{"n_layer": 8, "vocab_size": 512, "norm_place": "pre", "norm_eps": 1e-05, "init_std_qkv": 0.0283, "optimizer": "muon_variant", "beta1": 0.95, "lr_head": 0.00474, "decay_fraction": 0.707, "seq_len": 1024, "steps": 9003, "dataset": "wikipedia_en"}
MLP neurons of a small language model. Each row is named by its layer, matrix (down: output weights) and neuron, and shows model dimensions 48-111. Each number is 128 + 32 x the weight over its row's rms, rounded and kept within 0 to 255. A neuron's up and down rows have the sign that makes its largest values positive.
A block is one neuron, or neurons of one layer that tend to fire together. After each block is what it responds to, as a language model described it from the Wikipedia text at the highest values.

L2.down340 [ 99  98  98 153 125  70 112 177 113 152  99 114 112  69 103 187 108 138  79 152 161 147  96 100 170 142  87 170 128  88 143 201 135 132 137  96  61 142 119 141 112 150  92 108 135 119 104 147 145 159 103 132 167 148 183 166 116 127  76 112 148 108 126  64]
Responds to: Auxiliary and copular verbs right after the subject, often the final piece of a split word: c-an, wou-ld, w-ill, m-ay, is, was, before be or a participle.

L5.down107 [111  98 134 182 108  76 113 155 117 175 174 145 146 154 125 168  30 128 207 146  85 151 128 133 168 177  98 158 123 165 170  67 114 114  99 131 109 127 158 175 105 147 126  84 149  58  76 145 143 130 143 115  94 148 159 120 217 146 104  81 153 154 104  65]
L5.down153 [188 116 121 142 153 126 158 138 179 106 119 175 159 179 140 124  98 136 116 199 155 196 138 153 160 131 210 121 116 149  95 112 104 131  62 106 158  96 130 129 121 130 171  75 138 106 186  61 113 155 117 134 131 118  62 101 131 144 109 102 206  96 150 122]
L5.down333 [106 140 129 193 171 144 144 137 123 177 161  76 184 201 129 164  98 116 142 154 139 163  87  91 100 113 106 163  90 189 139 110 115 154 140 118 173 121 157  65 133 150 138 150 109 115 107 127 141  95 188 131 160 101 173 167 215  98 102 131 111 135 124 169]
L5.down474 [130 150 120 149  93 127 120 112  98 138 176 133 134 165 122 135 106 123  94 170  57 111  81 114 106  93 105 125 141 117 164 114 165 138 118  98 113 122 113 131 134 137 135 148 111 140 116 145 125 119 101 128 175 150 145 117 116 197  54 101 150 158 114 136]
Responds to: The preposition "on" (including split "O"+"n" at sentence start) just before a date, e.g. died on 16 February; weaker for other "on" uses and mid-word fragments.

L3.down28 [ 87 143 114 113 161 151 140 104 140 138 157  91 117 163 151 197 130 128  98  88  93 168 109  57 183 125 112 170 154 100 106 165 145 114 139 158 106 162 200 158 201 119 114 140 117 113 150 106  75 145 141 121 106  97 113 166 187 154 112 150 135 108 147 128]
L3.down41 [192 117 127  83 125 133 105 176  91 131 134  70 157 198 171 143  69 129 152 161 121 157  84 156  57 112 109 160 136 174 134 162  84 130 160 146 128 112 109 100 108  82 158 156  57 139 147 131 122 115  87 169 133 173 164 129  83 131 122 114 132 150 114 120]
L3.down85 [150 147 140 118 113 180 166 151 108 184 111  82 107 143 158 152 107 156 110 151 140 153 173 135 126 133  54 140 165 111 158 177 124  84 131  90 130 116  96 142 197 107  79 151 138 100 101 145 145  82  81 122  92 105 134 156 139  82 123 133 139 139 183 126]
L3.down98 [184  87  89 123  94 110 149 166 149 195 111  58 135 147 125 139  92 124 116 190 126 172  97 163 130 108 111 126 166 109 137 117 159 160 167 191 128 136 101  78  98 159 152 131  79 123 104 113 170 139 148  89 137 109 137 138 199 146  89 139 101 166 181 113]
L3.down101 [136 158 136 147 150 144  93  65 153  66 206 111  46 130 127 156 151 124  97 165  94 204 143 178 150 130 154 154 194 103 137 127 125 124 124  64 107  99 194  59 158 150 107 101 139 181 104  91 162 134 142  79  69 110 168 127 178 176 115 152 141 145  60  95]
L3.down175 [141 109  80 122 107 112 145 101 157 134 165 150 160 132 123 146  87 154  95  88 152 157 105 163 102 123 115  97 149 162 101 111 164 144 109 180 177 134 120 158 151 209 166 123 128 140 105 112 140  90 107 129 140 120 135 167 141 176 125 121 154 109  51  89]
L3.down191 [154 129 146 138  89 117 182 103 141 100 136 138  93 119 135 151  92 187 189 144 120  82 120  80 177 143 139 175 143 116 132 148 168 130 151  91 155 160 100 146 150 122 106 154 118  93 160 152 163 174 101 131 139 132 101 138 201 103 155 203  92 141 124 132]
L3.down223 [137 165  70 156 116  59 128  61 173 142 142 111 130 157 158 137 108  84 177 173  79 120 107 126 117  80 164 162 117 175 102 106 153  97 143 141 124 101 148 125 197  72 160 151 176 138  99 180  69 188 118 125  91 124  93 136 127 112 158 107 121  91 119 155]
L3.down312 [ 90  97  92 122 123 149 128 143 125 140  84 168 103  96 160  93 148 128 151 105 183 132 150 119 104 141 111 111 124  99 118 103 151 141 111 161  94  92 132 142 138 142 170  89 183 114 118 186 121 135 178 157 148  97 132 134  78 129 188 118 170 135 141  93]
L3.down315 [163 140 142 133  87 120 106 145  84 168 118 101 124 104  74 101 128 196  70 161 154 123 155 157 179 149 147 147 173 184 160 161 125 126 190  94 141 115 159 115 162 159 129 113 134 122 155 146 182 152 140 146 151 148 151 172  77 110  60 110 133 177 140 148]
L3.down414 [165 135 114 152 112 140 144 144 124 110 122 147 110 130 171 155 184 133 125 110 145 109 149 104  98 123 109  82 145  83  70 121 146 119 177  85 150 187 146 121 142 149  97 109 114 153 140 129 150 140 121 116 131 140 127 142 175 123 130 118 133  94 105 125]
L3.down422 [ 92 128 140  95 140 113  92 139 107 159 112  89  86 144 134 127  74 156 134  47 186 164 164 176  70 114  69 115 157  74 168 119 168 145 154  48 153 133  81 119  63 183 139 161  99 126 151 135 164 175 134 140  64 124 119 133 100 134 125 155 119 142 102  62]
L3.down453 [125 179 159 126 121  68 207 125  95 139 158 130 136 150 127 136 138  99  97 164 150 165 134 118 135  89 153 144 126 199 143 166 156 120 143 125  83 103  96 130 124 134 105 144 165 138 129 150  35 133 214 152 129 160 111 125  88  86 150 156 156 127  72 136]
L3.down465 [165 198 174  83  98 144 148 108  91 159 107 103 123 153  96 154  97 148 125 136 142 137 140  59  78 157 112  98 113 165  81 119 155 117 133 116 148  63 133 126 131 135 163 118  96  81 140 149 131 142 136 184 103 139  97 191  60 111  84 115 138 145 142 119]
L3.down519 [ 97 162 193 112  96 112 164 197 148 145 126  95 177 113   7 103  64 173  80 166 100 168 143 135 128 108 112  93 136 117 142  72 142 104 197 118 174 134 161  86  75 175 172 152  97  81 121 116 140 137 104 107 150 109 137  82 127 146 191 112 156 156  97  82]
L3.down534 [119 124 125 166 182 117 140 159 161 131 144 147 131 175 124 152  93 135 165 177 177 121 145 151 191 118 161 157 148  96 172 144 152 112  61 130  97  95 168 146 125 119 109 172 104 140 110 104 131 105 110 154 180 168  72 136 200 137  87 156  97 130 189 141]
Responds to: Final word pieces that finish a common word split across tokens, e.g. dur-ing, d-ate, althou-gh, variou-s, und-er, whi-le, becaus-e.

L2.down154 [112  91 144 142  82 141 178  95 179  37 167 151 147 139 107 106 140 174 136 110  81  72 160  99 115  96  85 140 144 114 163 127 153 117 141 152 101 153 135 167 157 135 161 155 164 105 103 182 145  97 167 128 181 132 194 112 195 161  99 132 156 120  72 123]
Responds to: Third-person subject pronouns "he" and "it", often the "he" inside "she" split as S+he, starting clauses in biographies; also "it" in its/Italy, "who".

L2.down156 [143 153 166 134 142 136  80 167 159 119 135 101 127 117  87 114 121 118 130 143 109  95 120  96 155 137 188 147  81 147 118 150  93 171 122 103 172 152 128 116  97 177 127 101 173 111 126 118 130 119 200  57  97 131  98 140 129 109 202 114 204  76 112 113]
Responds to: Hyphens, dashes or slashes joining two words into a compound or double name, e.g. well-being, runner-up, Merleau-Ponty; sometimes mid-word fragments.

L3.down12 [222 140 109 156 163  72 127 142 104 100 147 128 137 174  93 171 131  87 167 108  84 100 147 124 153 123 157 188 107 118  57 147 168 105 134  93 137 114  77 148 161 136  86 120 161 109 131 152 132 179 102 141 105 155 112  78 145 150 126 129 159 168 166 147]
L3.down24 [152 130 141 145 157  84 129 107 160  94 146 109 135  96  79 143 185 148  86  94 151 113 144 123 119  86 113 128 180  91 136 150 152 112 154 136 162 148 141 129 111 107 146  39 145 130 142 127 111 123 148 157 127 133 121 100 161 126 144 121 133 128 112  73]
L3.down165 [157 159 151 149  92 135  98 166 137 156 188 150 134 129 138 121 124 150 127 143 137 106 120 170  92 152 110 145 110 145 109 143 151  87 157 193 125 115 133 130 166 136 134 147 100 124 144  84 165 149 100 186 124 142 141 170 132 135 101 150 113 114 189 110]
L3.down198 [ 93 139  98 155 149 100 145 162 139 129 107 153  79   0 129 124 117 157 167 145 123 135 116 171 135 186 149 179 113 171 159 177 135 143 154 127  77 143 110 111 195  71 108 120 200 177 115 166 105  99 163 140 144  72 134 125 150 158 102  68 145 172  96 155]
L3.down217 [ 89  83 144 106 108 195 150  74 143  97 166 139  77  92 136 160 149 165 137 133  89 159 168 159 132 117  83  29  98 117 119 107 125 157 180  97 159 150 139 107 153 127  70 171 204 137  81  81  93  97 137 164 149 103 128 140 115  99 109 104 107 110 128 116]
L3.down270 [216 153 116 161  97 111  76 115 148 136 141 148  98 133  91 118  84 136  96  78 164 102 135 140 120 128 114 135 176 143 165  70 146 111 164 163  81 135 137 168 183 134 142 129 126 100  83 154 132 149 150 115 147 108 191 175 178 129 135 130 150 120 134 164]
L3.down298 [143 136  85  90 120 161 102 107 145 110 187 129 140  93  93 109 214 109 122 129 101  90 113  99 112 162 164 176  76  41 111 159 115 147 100 104  80  73 150 112 139 119 157 128 127 191 181  86 154 128 162 147 134 140 124 113  25 216 125 113 156 186 181 132]
L3.down301 [135 137 134 141 102 124 109 125 153 124 155 132 152 121 112 177 140 116  96 126 132 113  78  72  61 176 187 201 116 169 190 168 109 125 164 103  94 184 102 123 216 132 106 124 100 105  85 158 110 146 147 113 148 115 135 136 143 105 109 114 184 152 104 120]
L3.down391 [125 151 118 157 131 126  67 134 148  89 160 127 136 121 112 188 151 123 122  78 118  89 156 115 124 101 143 138 130 136 128  96 149 142 154 152  64 170 113 136 173 152 164  45 143 116 152 174 130 156 134 125 196 118 148 162  77 144 130 118 147 142 132  91]
L3.down397 [135  91  37 158 175 185  65 158 155 132 122  69 111 116  96 156 167  84 109 123 113 101 197 153 165 142 167 162 174 147 122 134 163 149  87 182 129 138 122 149 155 128 130  94 132 107 132  48 143 152  92 124 106 107 146 122 101 129 134 122 120 112 126 120]
L3.down480 [152 144 118  62 144 124 162  71 188 131 110 163 137  98 136 109 123 150 144 105 116 121 168  98 134 105 152 117 179  79 117 143 133 131 106 111  65 118 152 179 164 117 178 143 100  57 123  96 205 129 200 128 103  90 148  93  62  85  79 186 142 110  84 103]
L3.down488 [169 255  71  17 130 124 104 131 103 116 156  88  73 169 141 137 122 124 107 120 154 143 119 127 132 161 159 158 169 149 111 136 102 126  96 123 178 141  84 146 150  91 106  88 158 156 116 200 127 170 110 137 125 141 131 147 219 133 131 117 161 176 162 112]
L3.down537 [137 132 126 154 120 132 131 187  92 102 127 122 107 192  97 138 132 143  82 120 104 147 134  91 122 136 109 104 149 188 156 168 156  70 166 165 142  91 166 174  97 105 142 140 133 118 132  88 109 153 138  94 117 159 124 143 134 173 127 187 156 126 110 189]
L3.down585 [ 70 133  99 134 117 155 138 149 112 171  83 178 115 158 155 121 116 104 126 141 120  50  91 148 152 130 132  96 119 171 165 131 119 150 117 146 143 113 138 190  67 128 108  95  73 125 115  89 123  98 138 174 140 152 138  92 115 139 168 139 122  65 148 113]
L3.down664 [138 143 116  86 148  86 133  98 170 117 107 148 130 141 140 151  81 110 179 100  98 163 106 136 158 156 153 130 140 121 161 168 162  94 214 132 130 103 150 171 140 130 205 117 128 105 143 117  87 119 121 140 125 165 141  81 165 102 150  88  98 107  79 101]
L3.down692 [ 73 112 106  62 129 133  88 120 164 176 143  96  78 112 113 100 187  85 105 126 130 138 152  79 101 163 127  74 117 130  69 184 124 153 101 133 124 185  74 138 139  84 131 121 121 191 148  99 100 179  93 160 140 112 166 117 195 129 150 179 159 153 109  99]
Responds to: Word-final pieces that complete modal verbs before a main verb (wou-ld, m-ust, w-ill, c-an), plus infinitive "to" after nouns like efforts, order.

L5.down178 [ 88 123 165 152 151 156 130  78 113  98  93 148  91 142 145 123  64 170 134 129 112 137 135 126  70 148 167 154 140 156 121 118 102  70 149 150 113 129 124 162  93  96  56 112 140 144  80 125 134 134 138  84 125  83 121  99 194 128 142  86 213  86 168 163]
L5.down248 [102  90 107 132 121 121  85 139 106 124 152  78 128 161 176 183 136  58 169 128 123 132 113 141 101  95  82 170 170 128 112 119  85 126 114 142 166 126 105 101  89 122 119 152 150 121 113 199  90 120 126  97 130 121 190 132 130 132 111 124  65 147 124 173]
L5.down374 [ 83 131 143 127 102  91 124 137 125 153 133 104 124 180  78 100 124 168 131  85 138 157 165 131 155 136 146 124 144 149 166 158 122 110 128 156 129 131 158 150 145  38 189 118  88 126 143 131  57 113  72 206 187  47 122  93 163 122 162  97  93  82 199 169]
L5.down482 [153 168 113 106  90 132 149 133  85 217 110 115  81 144 144 128 105 153 134 168 121  93 111  81 119 116 120 144 109 100 128 190 152 115 182 155 128 115 129 104  94  54  91 176 129 140  72 132 107 170 175 126 132  73 106  94  56 100 117 153 115 137 140 125]
Responds to: Final word-piece of a common word broken into odd fragments, especially the e of becaus-e, also am-ong, al-l, bef-ore, af-ter.

L3.down129 [142  95 111  90 183 155  75 156 181 121 155 199 128 151  88 138 109 165 149  79  63  96 132 115  86 124 154 145  92 101 162 155 127 114 132  96 117 103  94 127 175 110 186 166 105 111 122 171 102  84 187 144 133 133 123  73 119 128 137 125  98 154 101 133]
L3.down158 [115 163 123 126  95 133 119 205 159 202 127  74  91 161 135 157 131 154 102 124 113 146 115 126 151  65 123 167 116 147 170 155 110 166 119 116 175 131 118 121  89 149 129 161 120  86 102 128 104  86 142 172 136 128 147 120 106 120 150 137 171 107 163 142]
L3.down172 [113 133 124 164 135 165 154 109  95 159 130 121 129 130 154 121 115 160 148 125  89 174 156 116 113 105 162 132 147  81 169 151 160 163 122  83 136 102 144 161 144 177 112 132 161 136 116 135 149 135 191 104 145 114 140 109 162 114 131 135  85 163 107 167]
L3.down194 [171 145 160 127 126 114 167 100 148 107 153 165 137 185  78 120 106  94 157  66  97 108 170  67 165  95 167 135 127 114 175 174 113 136 122 125 127  88 128 150  86 121 117 122  91 126 108 130 145  93 224 129 122  88 112 145 236  84 153 148 172  97  46 144]
L3.down243 [178 169  95 118 100  98 177 165 170 148  77  71 118 109 112 127 114 158 199  58 157  77 122 135 110 139 107 154 170 174 132  99 120 187 183 120 104  62 172 204  69 154  82 146 152 151 120 116  82 182 136 115 130 125 135 208 127  61 102 160 129 138  94  74]
L3.down276 [167 171 108 120 150 163 160  90 154 106 117 177 173 185 149 112 111 111 111 110 101 125 159 144 136 172  65 116  85 123 126 145 134  68 110 145 129  67 161 113 135 129  92 124 133 134 115 141 111 127 195 121 161  79 125 146 136  93 172 129  99 159 126 130]
L3.down277 [113 103 127  91  89 144 166 159 188  76 136 123 128 128 164 140  89  99 128 155 133 130 129 119 137  99  66 122 100 133 198 106 136 197  83  89 127 105  56  78  83 129 155 117 155  79 100 110 113  68 104 138 118 122 107  96 133 153 123 131 104  56  83 127]
L3.down356 [159 114  85 152 105 139 130  69 155 142 141 191 138 184 123 124  90 107 122 140 162 123 150  87 123 134 110 138 120 110 107 125 159 130 169 129 144 118 119 153 165 123 139  72 123 106 107 159 166 121 110 125 189 131  40  89 129 121 109 196 161 172 100 146]
L3.down436 [161 150 155 131 133 121 178 170 160 119  97 119 115  41 126 136 143  55 103 163  99 174 183 169 127 156 119 136 164 133 109 132 117  83 152 154  86 151 105  96 114 127 143 130 111  70 119 128 151  59 152 112 103 172 114 127  51 115  79  90 141  73 131 120]
L3.down497 [ 86 140 118 170 130 116 123 170 150 125 103  92 122  94 139 106 116 175 104 126 110 161 143 118 131 102 135 127 167 140 135 172 144 133 110  69  80 112 131 170 149 192 103 124  87 153 147  97 114  96 147 127 113 137 102  68 142 178 107  50 171 115  64 107]
L3.down552 [105 129 125 129  62 117 107  93 121 134 139 123  98 155 131 147  77  88  76 143 114 106 136 135 109  35  65 152 159 125 122 122 156 133 138 182 114 152 173 148 161 143 154 190 119 133 121 193 158  47 156 138  99 105 165 110 234 161 184 104 162 123 109 164]
L3.down555 [ 89 134 100 116 154 151 151 128 136  95 115 131  69 140  97 129  86 154 131  71 193  99  99  75 147  91 104 146  97  89 125 133 168 139  79  83  99 161 124 141 145 166 137 124 130 120 145 100 110  85 121 113 141  81 112 139 169 122  81 133 134 157 116 154]
L3.down578 [157  90  81 135 125 153 113 137 104 110  59  85 176 153 174 130 127  73 150 138 125 165 159 129 112 155 196 153  99 137 119 122 133 121 165  45 139 109  98 139 110 129 113  89 136  67 141 143 110 143 109 157 152 150 116 118 118 138 172  80 119 108 202 122]
L3.down600 [136 104 112 171  85 149  95 134 128 109 117 155 168 154 120 130  90 121  61 164  84  84 191 109 139  94  60 115 110  79 170 115 145  88 111  85 135 145 175 159 134 167 147 138 113  92 160 106 107 144 128 115 117 149 128 126  99 100 103 128 129 114 118  90]
L3.down630 [ 84 162 127 153 115 113 170  95 199 126 114 130 179 165  89 135 114 140  73 202 160 158 133  90 173 192 130  86 153 131 168 145 146  94  83 108 136 164 165 182 148 184 141 148 162  45 103 142 172  66 136 160 120 151 144 125 153 151 146 105 148  61 164 136]
L3.down702 [214 101 144 162 179 158 100 133 140 127 187 173 137 159 157 162  97 122 182 154 146  22  96  99  87 177  92 205 235 142 137 132 122 132 184 152 106 128 108 147 180 140  87 111 155 147 114 119 152 118 179 131 134 127 163 127 206 126 121 103 136 104 163 103]
Responds to: Second pieces completing split words such as h-ad, h-as, bor-n, tow-n, p-ort; also He/he subjects and dashes in lifespan dates.

L5.down155 [154 101 133 138  94 119 124 103 108 139 104 152 129 133  99 133 109 140 148 125 147  75 187 102 161 100 139 171 177  73 145 131 122 109 130 122  83 161 137 143 140 164 138 147  76 175 168 129 140 151 163 171 141  87  86 162  70 106 130 106  64 174 111 124]
L5.down583 [119 175 170  84 143 155 113 150  95 106 159 122 150 122 134 148 174 119 106  97 206  95 100 141 101 214 107  85 108 113 118  53 170  89  98  98  97 106 167 127 131 211 149 100  76  88 135 143 156 164 146  97  99 172 178  96 171 134 152 140  81 101  77 144]
L5.down657 [156 142 165 135 127 127 112 166  86 162 110 114 152 130 114 124 124 111 118 147  79  95 113 106 135 115  79 137 118 164 131 151 172 163 167 130 115  89 115 149 150 124 117 156 128 141 140 106 121 196 152 204 128 154 126  75  71 104 132 111  92 109 103 146]
L5.down678 [117 138 191 109 101 154 137 151  88 103  94 134 104 144 111 160 122  81  20  74  79 149 179 124   8 124 143 144 135 119 154 128  98  98 146 104 146  95 154 116 161 106 121  90 120 150 126 107 174 160 115 155 169 141 153 176 177 142 159 143  78 147 145 122]
Responds to: Mid-word pieces inside common words broken into odd small tokens, above all the w in bet-w-een, also w-e-bsite, l-ow-ered, t-e-ams.

L3.down78 [107 166 189 117 131 111 124 164  83 142 141 164 111 134  74 128 137 135 136 169 120  92 162  70 225  84 124 117 147 111 101 137 131 117 139 138  98 150 154 191 149 144 167 125 122  84 139 130 132 114 107 125 154  93  89 125 188 141 154  72 169  95 147 149]
L3.down137 [120 143 128  38  97 194  99  98 136 147  82 167 130  96  93 138 118 124 105 156 108 135  88  81 102 123 103 139 126 189 114  82 111 132 158 153 153 132  91 119  96 106 153  77 118 147 145  83 117 134 167 135 171 127 123 182 116  85 136 114 136  72 131 139]
L3.down168 [183 161  63 127 169 121 160 109 119 196  93 115 150 114 147 113 124  84 118 138 111 131 211 158 129 131 166 162 111  83  98 122 181 134 174 161 152 138 134 162 159 147 116 120 171 106 122 137  63 165 164 123 213 133  96  84  95 123 148 149 127 171 171 114]
L3.down215 [ 98 139 168 126  91 151 144 110  72 184 136 177  89 142 177 123 118  73  84 148 135 109  83  90 156 143  75  85  64  67 198 120 151 119 126  88  58 107 126 144 124 194  89 153 105  58 174 133  94 114 117 141 133 136 159 127 139 130 147 155 153 140  90 139]
L3.down372 [149 134 140 118 135 193 103  69  81 166 156 127  82 174 104 127 156 127 108 122 116 144  76 137 100 108 173 125 122  97 133 150 133 133  98 141  97  70 181 183 153 185 130 141 120  56 144 104  84 134 126 111  91 128 141 139 122 142  96 147 153 103 137 137]
L3.down385 [175 137 125 151 153 188  76 123 141  85  91 110 141 159 143 108  89  92 147 103  63 160 109  97 135 137 173 131 122 146 171  92 144 156  85 150 105 171  95 103 166 117 171 144 132 136  91 124 163 126 112 123 104 125 152 165 116 153 120  58 151 100 152 145]
L3.down410 [182 125 117 114 157 145 102  64 141 130 148 177 147 114 132 220 158 126 104 163 173 145  98 132 122 160 144 112 149  80  84 141 147 132 174 123 116 155 136 151 139 137 133  98 106 134 156  76 134 126 124 152  45 183 109 143 159 173 128 105 110  70 201 131]
L3.down469 [ 90 141 110 121 108 151  81  90  95  95 156  98  78  97  90 185 103 110 162 107 151 100 198 169 180 102 118  80 152 143 129 134 181  82 121 128 104 122 124  85 119 161 100 148 134 146 162 129 130 128 119 113 125 159 172 167 180 168 157  87 140  54 117 154]
L3.down482 [193 105 171 144 151 157 145 106 112  76 122 146 167  96 119 101 128 110 183 168 109  94 115 165 119 124 137  71 119  92 136 161  71 118 124 135 166 144 149 172 172 163 161  95 116 126 125 117 140 167  93 154  92 134 142 152 186 108 149 191  97 163 136 129]
L3.down548 [120 155 110  97 154 119 134 112 143 120 135  56 168 106 172  85 137 190 176 109 125  92 137  36 189 122 110 153 138 110 112 133 214 119 143 106 159 152 196  91 194 166 163 117 141  88  96 148 117  92 123  97 107 167 130 182 167  92 163 154 108 130 198 152]
L3.down562 [ 88 111 147 159 133  96 111 107  90 122  81 101 136 129 133 117  77 173 152 110 124 118 126 156 121  88  95 222 112 152 200  72 123 150 119 191  73 156 145 133 190 107 142 105 106 125 137 104 100 134  94 142  78 120 130 125 151 117  78 127 129  74 166 137]
L3.down655 [ 20 148 172 149 132 102  78 151 143 138  76 164 148 154 194 116 117 101 102 145 132  78 125  91 125 114 135 137 185 115 159 103 121 113 181 114 131 143 106  70 130  94 123 183 128  83  66 122 132 110 111 120 169 115 111 145 139 145 124 106 165 157  72  78]
L3.down657 [ 60  69  80 129 127 113 102 168 137 134 174 213  97  72 138  98 179 134 126  93 112  99 157 111 152 131 118 187 148  52 160 152 106 138 160  99 127 132 142  72 138 129 129 124 101 203 126  88 203  79 150  75 135 146 154  94 146 189 124  82 155 120  76 103]
L3.down669 [121 129 167 173 107 108 115 145 112 140 113 182  69 163 148 108 115 138 155 151 173  80 135  66 137 147 131 114 107 111 111 112  87 153 107 106 116 143 144 145 183 175 116 139 157 160 126  76  90 104 163 192 139  40 126 166 218 197 138 173 147 119 105 190]
L3.down673 [140 131 162  97 119 174 116 163 106 147 135  95  88 156 118  81 100 134 145 160 133 149  94  91 176 139 110 107 100  63 151 141 129 149 159 199 136 135  80 132 146  86  95 136 120 116 194 176 127 180 145 118 130 157 125 147 109 104 112 199 117 140 123 108]
L3.down700 [113 112  54 108 112 180 144 145  88 132 128 114 135 133 102 109 135  91 138 141 125 154 151 100 174 104 137 156 131 151 148 107 125 104 134  84 158 159 115  99 147 127 135 145  57 164  86 125 151 181  70  76  87 123 151 142 173 160 120 108 116 117 110  85]
Responds to: Word-internal pieces, mostly the "o" in "Oct-o-ber" and in names like Galileo, Manitoba, Mario, plus hyphens inside compounds like Aide-de-Camp.

L5.down154 [136 140  86 103 186  87  43 147  98  98 135 133 125 121 141 104 112 180 163 161 133 136 155  66 130 145 109 172  74  93 143  77 119  82 194 162 109 124 108  99 166 174 146 152  78 116 189 163 152 176 156 132 114 113 126 183 180  74 130 111 183 125  71 135]
L5.down312 [146  87  89 112 150 125 130 151  98 117 174 126 155 151 110 104 131 118  97  87 120 122 123 114  99 101 145 126 107 112 121 100  99 162 120 115  23 149 112 105 151 127 169 129 144 140 155  78 143 120 158  99 144 139 160 192 120 130 134 146  98 148 134 143]
L5.down509 [145 168 143 105 196 113 125 134 123 108 153 138 208 147  69 117 134 114 126  85 137 142  65 109 156  89 100  96 138 160  84  74 106 114 113 119 134 124  71 171 113 135 117 123  87 118 136  97 116  85 140 128 219 107 111 138 128  75 152 112 118 130 173 100]
L5.down659 [180 101 181 115 112 144  86 134 147 172 135 112 107 112 205 165 148  97 132 116 109 139  92 153 156 153 166 103 115 176  77 144 127 157 125 147  73 150 164 103 154 128 171 175 171 192 125 105  90 172 155 141  81 121  88 150 159  82  97 118 133 135 150 141]
Responds to: Internal pieces of multi-part names, chiefly the hyphen in Jean-Pierre, Hans-Jürgen, Al-Nassr, and mid-word fragments like the "ist" in District.

L2.down493 [167 141 109 157 102 151  91 165 121 143 161 178 185  89 113 140  57 105  79 133 100  84 135  88 118 129 135 121 156 127  99 105 136 142 116 125 159  96 135  67 140 130 167  71 127 122  98 159 118 103 177 160  72 112 115 157 158 114 129 126 172 106 140  83]
Responds to: The final piece of until and during, plus In/in before years, as in unt-il 1917, dur-ing 1978, In 2022; weaker on word-middle pieces like il, iv.